Weights of a small transformer language model: LayerNorm before each block, no biases in attention or MLP.
MLP neurons of a small language model. Each row is named by its layer, matrix (up: input weights; down: output weights) and neuron, and shows model dimensions 80-271. Each number is 500 + 50 x the weight over its row's rms, rounded and kept within 0 to 999. Numbers have three digits each.
Before each neuron's rows, "fires before" lists the tokens most often just after its 100 highest values on Wikipedia text that the model never trained on. A number after a token or word is its count.

fires before: "0" 66, "6" 4, "4" 4
L2.up1202:448499501428607509526540508463528541540538384555606610487474455581472604435550512430533488521448467523527545494533522497538452543515512525466492439493549525477529376433583450575577539577452493490585554459490397559497452547428445436527456482489476562528584507476517427526488537566485506430449468542479450483502592594440474501571603483482575523499529497402524486555517382531497473513512435454615458500493427513519482463508475517471473549619503462475459541490513532540537506419463530474482495439586474551557427502522513514511445498436533596536500482485430418577520462499534457545
L2.down1202:554542408430387444554496484531428576542491488476613453514428452558486544455467492533510489584534497504440465441469461506597500514580512590478506444522575581575517525494463470560500471564467585559577539492561471481524475499451536522474573479553556469454438567418531496454505535503510440473472457466462460503549545514374509538548571489521553558520460505392388537451457438469489482523524506555613510573481470520478536371510494541537436460557494583426513543548447457482565585475478375455494482568518530493497511456500466525491569500464585469540378617528468509520556493480454420471

fires before: "\n" 52
L4.up124:573432541510451494416487525533514509488525484595413503471494544456551516430552533504624492529566554431427527478509544521429526508524477575538545556496574431553434488397563438538475421518539553428472580580572427551571510458533543519524486540457505463450499563454470457579468439530505498516518489452437458520607417529451408572449491489474445594458468476436443537542539416506511502490509454538573567400514487487478578514513533524490400509521489514522490493417433560476514496505465412498575496483457458472454520434498409557509498428498525472457497459546456505442608490557432572562
L4.down124:448549435452552570578544506574478482534531463577528509519505514507508461485426418450408498458537541601491533539496422574507478587483536472479336523517559494433548388505548488465512514498507513478522491524519549445444396512541464459446590527452525515564537509578493425530453523540340494476513438570511560416487522547469467571526450569538529499486536463500501522401542527473471555496565510478492540582398454547513431636519460432629485487499485468522507526547487508457464467506509572440478525573526487567496431569488544490450518473513538459466437511417443482483444494476512536488

fires before: " in" 20, " by" 16, " on" 9, "." 6, " to" 5
L4.up284:505470481557505531468525466506498407472424450533475422459503458445593443523634465475583510456435412528483467450429451487444487481512535542512472430458538532549528493478495514521456510473550538487403481503580564482472514486456490517449519477521473505484556424512490478383556503491542511579480547538443537575473521518444550516446511549554551430515516482485566442537533508448472548529477560483535435567398516482375492512440467455490525474493635548485480497459503471435501540471515524419525532526449507561486448566475443496497490460455572456493549532499485501473456471551480486482
L4.down284:546527502427531466420513473506469481380474500431507561543526471481589499519518470559543507488499488494528454535526490563546535545524490497532464577462564572546487518518459481413537469548503565513483536487529566469513426404488494518417585513433475536495502466517551525461487551576540368543454500496447567514477570413460524550473432512414497553436430524539485512457489549465526497505540469499379484549492455450485507471517486422415576561506454420447594571551579515475556532493460466499456530409505534505467459535485520430568445526530504509453538530531469450584590543625422502449

fires before: "0" 27, "1" 13, "4" 10, "2" 10, "9" 8
L2.up275:531567551495430575426505583566491542557548518471493534479446455546486455404532490513451436466519493432509541461514485468515431473528536534550521537582530558472514451457496544600536490511521542499565524520495472499519467434472492447507363352519445500505520512411526412493494477483471495463503512567486508506547589464520478463537514463481476581504495506579582504467440497563406487565458398525585379412453506573442556501408507539536517411617417531574461497475488504571501593516473379465541555447417475537507532477509494528497573410599536566476482486484430461539487446515517532501
L2.down275:376408477468551516555413479532497573513549566521540474498475433541501475553501461491545443399444522488556494490446465566461462453471581548524480499437545460414545486546460472547511495533600485497478577582463537466504536472392585461583504417486493456473570528502569432416510449582467582536437490612509607503485513532500474480437454416445513429539486385487483540520432486524426519444591531532473455489528516570472484488543491498543432467523556521515451590519507480591518512456481496502528501535413480599499581511427438424600421470497474507552540505479443541469468526531541500448

fires before: " |" 55, "'" 12, ";" 7, " the" 6
L2.up353:486414465492566493426472448506513435414486475443532538517474451542545519557462481485407499512407497524547469471511593482476557506523537494577455523449494556461500473491483488424433434517498489495494451541443519466559506508559481474416511439488419590368527591511517481467503485539561579482531536479601458474480443522543502548534478463522547496480416475511572435385467464600579514473417503514564416458513515510484625556458504560528512576460469470418591525594384590441594497550477512584445532470423507552476562518525417527581489523383485492485518479471481544476403500508550503524
L2.down353:472459438354565587482512522566479454431500509490484492530497500459464550490552460512536472493449540385491440467516497451497490533480421467490493422498596541538512488500533413520499411513577522518525534508538589473520497436464520461517526424439446435511594578539552494508510533481383539461536541535512540443376542606429553422509555501580443549496494475464452378456514460531563474508552452487482408452398403477469506421591454476550481551472434517544527416566444461518538588504443447464505482525518472508483507479517498485581470572480567459492471463335524434462498481547553528490

fires before: "0" 80
L10.up477:479500568586421502460506463577470469530466411453481492614532458520557609555581395476480579509577478627453425410498499501426541500565492489442520601507490538449523595557439449444516472498497568507482546565445508558336494556450545528464443614547410551555466538514592513513462633478445485501541494518513460527563541546548495553447482523533494451512474468496497457536485536480446587509503480504512443521530515453530436520513452409490396481404487489498452551413419510449467550477419543434517501521523499570454487364414480528496524493513505450516405561562522498519499468528418612524
L10.down477:478432561595431520506557471465504464466571457528473553550550575542513466563500414411520519506560486600456508417587537549503550561532509513511464548460485430500497538444499438487388455591514470518486577515570479560529513454483515503520506540467570528476486495445463445567521550574472641481481558449456471485481538487525502456426511545542562492553430465372426457529491536499466560536515343567515474389559478531571449475560509488469431437479503520577524472511458631497618501534523426488534519537517499455448505444461451534580560464484569542451495459600567535509459437450596478429

fires before: "0" 93, "s" 4
L11.up19:512558585573416495435523571581461479572581455499503560474495472520598509519565460562462493529608516456493574396540556470597470488444508511424589431539437521465505575434493528557491469456481515456430513504561479504450459409445484426501423529482533497499458532463513498540463490548453544461445457537582482518461603444507613556439462505598538403482463438495506415526556487588591529438552477571505441565562497380505525491533585497480456513496438435440508326479536598503514499458497573535506478425434505486496584490503480494531494397527584493563427560514482419443498423504555508503
L11.down19:522450519490488498504445506522529489491432542566575468472490482600412551582482545547582481502540538591505542442438485578566499440468535606475438537469516433472490497544484576468468447474434540494524505462531506545443492465487474479451555504495537428461451469528554514562421549475390525471474413510480468525407605557563396548489448517505480479455498539451551492516499526491591522445519522517600521457423429526556522471530485603496437499454491548432396484397508502503570519443530448461412587569509519594474514603535453523408498454530469514559442441520458470566503455516509552542

fires before: " " 33, " the" 16, " his" 6, " this" 4
L10.up742:461528437590491511523549467483466501486513470480532483488537535425437506431440454518385509529487508488431416573431502495481523417568471525544509477521536554530570518421435532546466451435413519535442524437465518475528457570468522438432535473524535526610525524538520469514426496478563465490463470529518514531477561562436575451495539502438558423502547512412445591447472468584467433562480525498546473605455448525439525435528543509451523530578489489495571527522571490490564482581529524472499518576499556471540468495577538496451444472423425427493488419519395466461538578445487483516
L10.down742:519433443451445528429521606481566583539574565488524457567601474498458535442499416528501542479543481527526468536519478507468413524502497537435437512510471392474455482418448471414635423553485464484569548464497460570534617463476489449498570544446466416514398462527514522503447462449503461438516403547572483430436477510574502475486467518430416502505642454459499503506500518462463526504544508456546501467545486441587461524547450564437545423605502528494563564618474501509558520508513439492479420485459447474486502617483502598528515504459533534448512435521460587518507501516457470499

fires before: "1" 95
L11.up245:434491449451585533495446596494463419504526482507625486524609614454507459414522453610518575491480576552509549554551447486475553450486486499501504488440514441519466534468452510588528510406454500509456483482498534570538502458486499522510522494547470534521495539510446423483502572497543510486470418459471496426508498560585543466447533551480486478513450486462469542543473538518499455530461476524457383440520536434427386427458554565552564507522501503502426550487449453446510435507482443484436490436451505442544457570448433546420469524496503438445422498493558409454573515535519504506
L11.down245:518500511513480511479526423505506545479549489516487504354525408478476479616532452462492507471473507465525509497536484521517501494534431502504505497501530425505454467420373502481449561406528517621463528461460556494501513472562419558515442642622527471609515537517480477563462521474527450528461548531563522513494550500407613490379458485478512535479468411556545521386512508590589544438486528522516543620443584597429504476434464477480535527515530448500464504494510558559494540469575498515567417479489508578532472604492527465561554479574493472443453463423488561458512553577568500595

fires before: " " 44, "," 9, "–" 8, " –" 6
L11.up714:561516514530466364512478607508576532443606464435556471519446509595551486453406503670498480576484571474519457513461493469562466439465427538526519487446459449469468442522415416514549518529512394544500566472556535459528413594591543530484535568467557521518541441476442427552518491486472474411547452506478506459532491486471490422587601492492537479568560463543475518470545515462516477540390466506535442539431538568499445531434517570499411449577489546418554514516425470536544493519490504460469495497524477436532519430503492497577448526505511499474478550501509538472473505511523398477
L11.down714:516477555486544489509466574613533468473554590498458481498425456507447601523480412459479515477515504477538477496534586478521528453483421465363513503521485548526520455452451474532518395477531536497482406532615469529437551474435487473485443463377500430536428561486582595575485511496544486456501473476471588475411429441558441444542472526470552575560565498547449536452462545504510582548484493472490461486628567544442488481495450440420549445476519576476494450529414510481448503478502452464556481475522449509580469511563505504520496449521501603403506523510402415525421500518541443517

fires before: "0" 24, " States" 13, "5" 9, "4" 5, "-" 4, "th" 4
L4.up390:546472507546510516531530473433506545414451587496556541566414466471539586512598436481531532489616400500479491500582441417481444512462567529497544505543503558439473489574524508532477549436464454447513558472527627475481461494495386512614446596483493536491508516446599521579500527530536473461457448577497479614552517475346548498400653566561478500571493520444435490545451393512490609454500427513445454544468406464524431467522430476504455529469456530516464497517567525518477518522479538479583573413504609430449495444539507517510559492525510459478520484434540462481536477529534490463
L4.down390:465485559433566465448519511457555458503485446499560525421509502458451480584388459446476556441551442522446500445464449527593519581477424463516512449518450574475451480519492512408552506494546511461530458533553497502497545503548519540396508447515532501610488574531471461517524498447514480404570510459486474460481495489508485556512467397456492498496517545442450500432505443458561511511506565537509508465479499432499408558479522520492569535460398498585550570552449484530562483369501480495513524508536576310524587430485593559579484500489469486534503534599586468530420503482504482482

fires before: "1" 38, "2" 33, "6" 7, "3" 7, "8" 4
L11.up390:485513439463447496468522506433546465597575506602487478426563480475578476478541471463477408540448577424584575554507490505498460499468501529558465436548497465449648469467498520599573512562516406571479579483524520538512448487444440437537475555530530510513487486610547358541495438523455531487531518539567436383492491494566515474517471473442502457537498470498537455465571565359457416548402511503470414444490495502554503531494570548562503451484480540465400405548546421484607535489450424505525477454490455625573492484475442479522435547536573484472559469490471414497557547495492584497
L11.down390:503410431385463536526463456466492532524507491550462545518592529436499561478491461583483450536573485482556478517565513546470432460511494541487488464451578558424517485560472614552485546516529514495465528517538449485503524441435504519482446600549513582458450518430447472550438500523515469557528471420533578507428582509512508549427448564457568469522525515589542545431600474535434539493620540443554512582458467425427495475462480449522386450544521527563550399434508459536511517512496493601453508485440526492521458492453501511544475514437530487555493538523516497562475446529541494470

fires before: " " 51, "0" 16, " of" 8, " the" 5
L10.up356:491546521554447523572517539606460573545440505484459532527470495479476407478466602472504503454525613418509558514505493494503547561473467431546468415483497446493468435544599519595547428480456450412376483514615498540482444415452567484565494542491479540427457521579465451514504458510424484484456480496468529542492522490533517500481598619476598564459515502529564456474517609505469531584506465486445511546535418484506481538440550503503512460453543514458527563537453540541525501586555508442469578502520494476467483473468431484453447475535493454470487492485595507349492538494491493558
L10.down356:443505504518416489512532420506504468482538496421548487563534509544484450418483613541556454506483572538503509540558495493346522515450499503519522477504303528553479527482516557498528449512564464368450455522462413528489444461512481536437465508487532525643501463584604550531523557548461501409450455511436483440471459376414497516435568583591485594541438462519521522604510564420447463469486560541482528463560472574386509394427502539466495517464516515509602563444523523464519490499508551530506520484519491520405487507439482464492528508498532506484517466547443534492536510581449500534

fires before: " " 62, "," 5, "." 4
L4.up993:554499510489564510506479572527492467451543483581512539551465527440359487519519453563470434512445484539597546487447516512436460491473542521514549517534497524488471573579460526522487466555517439498576506530451575513503557493495516597511475516443512518482498482484461468596394411516501558478500544500534618497527473494525512460561536491508414525454517510514474634519433513526574502521531612444529601397535543424359492521438470484507484483460447557418450497421435522460517483438438436381473502510471494548444541493532495515565423498555465448505539582450487562404548504485553497478
L4.down993:431623452388566508471485475502574484492464486404470461562475440578533576430453458459570578499483475554435453505480463546527477531486509492422534494506512457520519534568440501465517450436571483587489500523537525536497475551480446490502602532444431530555520447434617456509441461587495517478593385539456451472466515498463532415522486553536528518490518450545433437490555491558577496446558484450579475454499526496512528501477459457483541480541592622465559485581475509544562576509529415555469469513579463522601494419455485491530492510482550546484580592476498426472480504569534454525

fires before: "\n" 47, "s" 6, "1" 6, "," 5, "---|---|---|---|" 4
L11.up61:619528486477528498524476526423408527559504528617520574446541509468592435441411471535520544554481534539497503550504513567591524526471457547404449498484527463502635547478593533535504415462481548487425543474462466489389426555549492469577492616475481480495523435634512563464498526520470381545488494521478620510462418513465474418497549501503467462503413456424526494481421527436554463536479521453513483590460543430488445526481479579502585543574528543517482501522356491471532399573422535568521537470504435476571391538502594522541386514512401494541480525563508500465521561429451539560
L11.down61:548477515547551421470493466498521468397446497518438515463528508510459487505512481495498496466495508476551545468504449576456466422628560474532545467473419479596669450526523529529469473490450462542540540520477466531496539462520507509497617606517525477529508486547465499595422506475502501440430474567542440546528458509559531489509512428412546471476576491466480487469672558577579478488427554448496518496486550591539423547556494357466567497500446409537462521564588532564491458454421547401512466468499511471483464427481566396504534516471460481642459477483497604511510438481610443517

fires before: "\n" 55, " " 7, "-" 5
L3.up946:560541467556513530543464431485577533514457530488467485595461572400497565403458530405519547516465516435426499432418534541555544442468493529593523523546596503494464539590635456565488467532597536474421475460449409528455553522522538416518481564571612474480462614517502512460529407494585522428460472597494615616472449485520518554498515485477561448509437423472423478463512484486544525589488432493398535473453560491480505529480575586490517434590483565546498449505408581537520492488590498493452479506491471522494561457541458493529514463559553425531465535484415507395484521526477527492
L3.down946:590487502618499516542488493460452447601450498553483459554579487464480521502454545493490535460525500437441482405455590523472467419445436583448555558559547455466471410554513532527565487522535524477461513488496509553458395460474518442510477555470520488504562466544525496529408523540505438506507479546418426563551485396481496481517526461495519493444504620464567508574547536553481452488454464509526481483468492532519475710472550512531512481538433455424531457425456538558456490468520610449403473551576460511496488575470422471458487531553582467470443512423482532520479626539570570460

fires before: "\n" 85
L4.up441:549634463511469523508499441506439463447438466528527500444439448386445491500454454480552575493581472561496439407443476540559471547493544421522524465544521403473458489537412458578447446438460519303512440503502411525563499471566437499437410540432439550437541506488489497551431484503584465507483489441485528518474473426501504509470482486437440462418393513432527552474453436402544516579460478490525461532547552455454551510447511494435485504577397521448439509497452568472481483574426483503468556497465519549473499476498460522511470522500486519435470458592545510521438451406543530534
L4.down441:543529534465517492461510512541540558599433451456470325511435462545520498515509468514506469397520428519556471576480534545531462459487455598484453546528538528584477505529492475458518580508524457429520588485559461431443483530530449514552554514620503506567483570498514505506422432527516480490460409478539530408473492525554623529492488558460550492524552386583470399596506528509447469542508448468529511473389476452548450726542567467520540387408502495583445596468584548533453480446499545464497523532500471420502505543521480478399537467470572555471480538388480515543457476533474517502

fires before: " " 46, "1" 12, "2" 7, " death" 4, " the" 4
L10.up233:472573578563501538544445494468447479549545514463448531438518568446472543444558557525508499495376500436549496508571467448493525484435645511456517436437464446501497469556525519576533475548481510486460450485585450555554455410450573544574512468508478479411498558506516467509492495429429584479534450519648525584476448548482562470610560405435469525550496517599589464606511518548472495498494439468518461497529454506496483509417548552537462551454541460387500521563519479511488430563475504488507507468473506575472396413635464455500448519465585456482408471473540502515530497508448506553
L10.down233:449521487471471441521447549526447412554420455653551470487377510423562511459450431577519486541447496428524492487455434565482403523428511461544437516388484480534495508453605527489473529494500492483466518516514493497466540503494392427501543464453577580476552539589497484482503517532486577465516543529581457449434454418564526528495541485482473492473567464487700579587581494518497527478514549575469523506571382449564525386498519503478581461520462577490509548548493544474499490543460543581492391478412500505516564523396486528510568509493571473479469585434504462460470550503601497557

fires before: " |" 63, "." 7
L3.up606:524421398527545514452487482494514484643577509415439443519503500416521534511433523551491558481440451479564432481457483567456507559484450541499461529486512526530534532529510488471491486505412485418490518529498502559560438412443532481460455451517523516485496565537410484422526543530502542508560513420496503465507533614497502478572560531490473525498483448564551558474522599583621561611551567455584471463451479591451587504456459545453463546491515511520497499544427442480469477481426422535596480509435538550408405525576509483545517451505548426641476398573519437506450519549536461558
L3.down606:462583473437503480543442569515399508371461531454510508511532469543588527422478499502513563575482457476461489515518505502530485493510546445549500488499445522517542473570458525548499428497442519505467529577495499510567490466592558501581499485519429473449502517439514515544502478467487579493474535560467521452445525553542566413433483498558506523411522435532444534420452510558545567464492552557417527540519513443542531487490403572541608495482580472407466478564462476576487478520458427555565501425513511444460456535483578500467450577499496420543490548517415376463506535575474497515

fires before: "0" 17, "9" 11, "7" 10, "2" 10, "1" 8, "3" 8
L11.up1275:461466584513471503464465539464511603512618416460484557501402533593483518469492445495563545542511543483508534533515545443529456526489573503445504452542545534450534440567562474562611516503495516454476484527486502535551492431440480560535476516586467560443466552520548592454479486512541328483544470547456446543505552568511521573517433518459552555504542501551529512510571522575378536493505499537535508464441414566436475507415470489567539454460472519563479614472427541494484462508437495493600471443592506594494457534424493487526531595430531532477473440479429519457449460502532543585
L11.down1275:510580481491437516535497516432517599526441528493540429584494435580553531462468423446534561586584439479512520543565405552474497465523471469476545412548537378454493491519490407510474535505552522440560449509506484597575529400507448538549489425487526530421490410553504596408483428528487560509538484512459469470483528431471444492555469540498414540538494469472505575434542524496587515397583506467462567595564552390426645438552445574412552550446574473610498444495576491532513560497505486521565497479451527492453509499432522454513499519466513463433521547503490522496452496503381482497

fires before: "1" 41, "0" 36, "2" 17
L9.up724:547457531486546433511522559466554393430522455506547493417386490463554474500502528500430478423515449409431474448469493544478503452506562579506501453437546525464610538599553438559534455475539469562461504443481517447534442503496517464420537540452539525489521501575440496368477547478493483359456463520521539586474483527569469523566527481579496507421468472569536487508472483494459590463429560477482469474492487566507455545503531464469439518307504573534551594494458512428510531550507552518586443501483467453485507394471510462422506368422577425450510515422465496442459531458502501442
L9.down724:465524506433490510463486448477477481453444550540569535574418562469504488571530534509403498513478439384483440490540508552532438498525458613574499525456564520466536474534482534571451497504482486542480420470412458563403579479454446521464562475528474481496507481610508479537477512431520464426532587628451547548440482483553587496576518498529491472477489531606459507603483465442557527472458574509560579453545550582464481347544507423520516578483481517566512540515445471569488586526526522506411413453458400500508504496501525494445545454510583507485490521482475486407515622479510556557

fires before: " |" 36, "." 22, ";" 9, "3" 7, "1" 5, "2" 5
L2.up844:566485502528484446450541536560452552491527599589413527461503542553454533516557529486392518435549601512495508469543550488469516595511395531533521469511543501527557464534533564555498501549436514301463421506567517530553461481468494448495528459401571553511474465521463531492539684444565540494488521484567472579481538441470402545477518379545522460532450597565610473571503462515508412464431452538566493491494552547603494476501450459432499489523518505503450477498553518470500476484503485636555582454412511485454502479517509459532595553534479534507425499492535552510451479474535459449
L2.down844:439501441452543515471447590511541397540397500545429461454520529504470552540486469477578640570495559566513427471518504495513472576496533426441460486438530511572531466455520462510431506520477429473534491571462518579495499488508548542527513440538503550530481528580454505491367587480422596467551552483454479484414481496461423483522468448527474515560468564520590463556497480570495528459542482504553522459519538536428490321538592500505497517430548535469502490439532538578454427555444533523496533432457470437509491534574490499475602483580510414434395561480592440488458491416498445575

fires before: "\n" 88, "-" 9
L3.up139:557508473494432497526452538454447555527531420472500475445477497541479557471509490486492532465509470511449465488441525536396473475510569461500472627500574455516515530470500406519567505544497521500606505456473443430401572556523454589539488456516490423480552540525532456385570477463613514481493456470451534544512464505562526463499489492499389479491471481466469485513477430589503478487532409619433568567474511521528523469463606524449521425486484568517492481481490638509439501496459515504582488527471463506518524487664353593505584509552529522504435566423416528460439589542536496530
L3.down139:517551514444481450493533472466547481441511556495508599548481513478548447551474484477495457468461493482477469524453524473532518494503471457496468508440533488487497467448532410516482509495416578518465451519503527452485492452572445447490515546547525455494543476518565477547488509547522452525420485418552523460484465426553528473516491566512469495434448487599495483538479442508565499545526480549544423551530488514503506999462515469504454474498537484599500509513474528454490525515497498516521549522428433480495519535509517520524522497496495481484480481396522511525502499453518522521

fires before: "5" 30, "2" 12, "4" 11, "3" 11, "0" 10, "1" 4
L10.up1192:496495521551542519437496523441499527536472496460506540465511441430476414588542485520499429465537425480504501500554420507485531526509479431530544530487526500550568546500510446432504544539497501494438568489547442474579650415499564493456498519485476476528459502486438416508539497559548471583488547505494597568564480525497441392489469536409481534507563515451555479506436478566444565520383554506515451458507490542428470538501475642478482462553470444578524495520514481642575509487491574480612560440556522434452549438488438638459462503490512594508533432404498522528512507385460549632
L10.down1192:511567504521458466547502550338457514518543526489517556445520536547451534527478544465533521543503578490471510506504430554565402414592487429495589547493516449594515513507579462598418450452434563528581510517465482493497552524478538492486479492511451436510534587497488505479419507439533505568454475469456460490512436460546496476436463465428553529550447461529457486527520497568466585466463461561407474464518562516570555445430492528535521461429498518542564433579510559634457546524488503526575548480509504500507428454489495569531468469479441394570454561457637407452420473547599466470

fires before: "0" 56, "5" 7, "," 6
L11.up1237:522455587499491518534577559550495505469441495515494515507380441568522477561514590531582512505582534541436439528496504580515482479401482446530539606458497496438574579514467466447519447464429556564448519573451495517527500495492438477448578492397449503455518551574665500549496472548414404562478505577478488498556523544521561445485433481534452578543494500538504512423497466593544453520481466427496498480458535466516508436474403452373437468515365528504469485459519416443584481519503480459475497457489639461454489422538483520574505542491521482511508453424430542497528490515510518518
L11.down1237:508495449572529571457508509454474437583477564477480483579435556536403462570343515512479464476484518531377454492564519552573477492620504476558437565512468472502494551480530424480496501418534492467425462530493557441472435498554431381503533519407490586535487500540581499435528538607486476376437557419509502556582452452465538495574489528528435483550443577529453504546502563438523508460458501528610528481444472530529462599499470453492499549483468495561538526529515484499537543613468475543446592539466531485455547546517514522478413494519488550482505533521438486505517516550499570437

fires before: " |" 29, "–" 19, ";" 6, "." 5, "," 4
L2.up557:511511456495545517446588545537558512434495525503519524448537478393495524442421494497504521529473451490575468474567564513553540478453432557529457466522459568593536483453618476589375494484557622498494480502500547536484441512498448427498543475502471532460488495482503539480508545502495647443443528530617527499539491468447491503442459464439571489560482425612527498445479526577491552502504495500560582454475528594548591457594605608517556586549427615550518427490489537460515500529520535571518537518481510477473506525607532503577540548402416514538518481542531454500443494541630486534
L2.down557:382433481435579503609510487531426487434557547483575458478418402463535559480469462534482507432484418422531624541496448552583542440468479455517477507526548491487387418435497432525462474535529422449536534522458531523520363433475416445488490493409479489460563447552489493490455560520417470540486566577541455448530526476547526580473496559532521451552521423511564454554412575567464501482437476448447527532476523493483561460499545534430474582553541508460500534528641485565527500407498592422484444430516544458465476572450540464515384590475416505475511497536483498439501455457554453568

fires before: "." 15, "," 15, ")" 11, " in" 5, ")," 4, " on" 4
L9.up1158:479454422488543502514499493396497488564498528510502576519478403627524455432478536620481501496514443444533510428526428478481469440437473571511550589432482525424531575478498458490451480461543519569429525509512475565479444390503458459563526500471517441514511511471434541438477398483499426440495562504574582449525470415418468379622412424430442515455541541494464487491601528419446398508556508547432484524494429491535447523418507492505479450461466486477459380428594459473498531518451513455507453495432531477507477425511466622591574472438552448539482526552485487453532514532524513493
L9.down1158:534512413514452500512565483534461402528512508453579438559518501449469487503535505524527531529532521598570498487447516410543522512503495446557530435527393479424473629502536499559541493481584598452511484507399518533504448537514435457426403392559583590438579479552463423546462555577488474540486505546584508464502506599555530562407388505402398532488531570581487505440503522569553553571472469505508457457538488563436567546471497508482553486565506477379557582538529459537484431551495462509546449490473504576523428447471475529428601479597465572522470527562450466550553586493377511519

fires before: " " 49, "\n" 17, " the" 9, "n" 4
L4.up215:569502432453568449477522559506439489476627447511500599572525477443492491398451527563407465491470514523502534519526603449466475503543408539560516524464520453565499511525547482510522440539532594519456383440531558440473516533493491488393491445515440543525486524492457477509460492478429555418498447422470522543495473472545437441398564458423549490548542428535458510502452450560404475460398557469548530551643418509470543525500569565469461492481479503531488504496490503522532487567525461472483563536439558608452491450543521506508469621506517459539508500507524461527511421521423554518
L4.down215:569515455535490489489540593512471479495333482465498548559430553505388546502434467489576506531427573567511503503547560420447441573441427499528502568548468493535522526491471476550476510512474459386485453537566482620539539520481557511452530431577419482495450535426512583551409514524448433342503356500491526585471557461493501449509483524487616450537471508536517543540462539534469483545511526427519605495625461431545591382494556449461542465531472495501509473573540540425428413529444420456507517601531484492467410468452611501465433513577485446516510503561498571533484452463453572535

fires before: " |" 30, "s" 9, "ed" 8, " (" 7, "ing" 4, " moment" 4
L2.up96:502479453497535562488442525538508444519463444427567526453596528466495477642507510610500565484507496574357470520530485484503426461573444622568447545464442530439465496518553554486532427438447504499432491528464418426563534534581458462540498600473439453413510518528521516447470602472498495458525486521443538553503531570545480473578435473438559551471486444533434533440478508527506490560513520502498358488427451511542535596366479455513426492555472484445440493629395522512427498564561469487501575475440516541530489510523451527563491480547582547448553409597538416493421527474602536464
L2.down96:508508513447604569495533573453450565516445483477505531440510530457562542493492531602447454531552490548380498515574527457421490405494418528497542551427521544482543507565641478493600446469499511455493504550556486481562521525506410502501502611417435492484481498481525496524551611521536508459512503589505468519538507558470525512548501501493506505443550472565440423425466397455514442535451479520527395441494446540561540451463534535464502516612433498464456485562501533521460448500508467515557570543493433559507550539464467397464472412520473509521517501556471428458402445473485509503

fires before: " of" 31, "." 13, " in" 8, "," 5
L2.up1093:486530496567501473494556470465504469498515514497519509463495501520470431510521537558603497498439435591491506539519479592503453453509461486477545539585450445492495541498470467511540483565555551503452467387477553515580433463512500533460544482423523500541436501379359537486401441541570372451502421476550498525454543501533578525503390551371537502471474447608581452561542522464540504420493455492472457580484461489502520619439447514557468340484567527490567417545528445528571545572439576419578528449487431483527493515492478508489478531447627425474540466474548496535457508540553459588
L2.down1093:425507454523521526430512484473597479485544512604530547500516482504529508478426542534557557577484536577451538493492458534521491528513463521470446509525524521589525469602516459553541543449490554438500528516516465596509435453420424467579492494368476607538549550501506538472471481417536480446442470520533495541542425470446409528542472532416443539433443515457553438557525509455495503520511452474479491497639462553532564537422537495558503469562515494402468611465590512514576491529618507458553482527586469434473507522430473460463571469557496432496571488467548441479589579592620522564

fires before: "," 26, "." 15, " to" 7, " and" 6
L9.up469:513546465527497438514505517354506492461468561501495420484508439493461563514443520469509575476558481473570401454483480535461492523489556508408454528508490525517425502557487481482551531564487433481486462446563598469527490469546543516602413451423505511590509429448506544501465452565511487490506548528508511536515464521554491481447552528488548517455537493561519407483549487598464496507488414517416413407446475463517541563570522465577475503507445508402529505539551506468551410520497575424500492477471475552545439555466486471574486540435614465529514550590458553547570455519496493579
L9.down469:419586563415523531548377479543532511386488481412486529457513435444450535493473448551450460514471422555534579509508484368607445557564481500514511525584402527506433538403472439510470542535458600515471413499547429433537486490510559502500542508565506559452610487537554428540500511544435477449513571476514460385448530536502379511558537557560466614523537498539550567404540473500551546539454562463507489513528547488491415450550471558542443502428526532439492551607500547490559571490530506408508430475439478565500534530492529473463427605507513466515386539459505434502509498495478555579

fires before: "," 35, "1" 8, " May" 7, " July" 6, " March" 5
L11.up908:540552525422560499488461545569632541494493511499526451502511575462536539451490449600461448502493556529430469443580478461520484516475470554547524578463469482487499548515531577559499493506544534515559453435491532501447516482499580451448609554519597542538484444469477421485561472539476487515534492517449501498580419433458447505536536425453532534467553470520390609397485555455488462568439469501527471478518511519476483484444528541513528388474523487510455649477535509560468537559482463526530401515494479481515494509479551456436512510515492476371455470429527482389570445546477517475
L11.down908:537540448491513512542445432487531511498560514510515533552454581585459474507444504483378499564565488528463547484527500446500513441512518581517471463480515494427481525472479607520552437487444577539580544455495525511539472468535428524474559492534495485569504394477399544454483489404491370536479461486512521531510449534542529434544600522495450562410522471561513511501520499477507533560457450455522517514496490501520472569536553586556524591451483565472476538596543511531482455508510506441465609433491503511501497494525480422480551507564421550494461521553487469456438401465452467551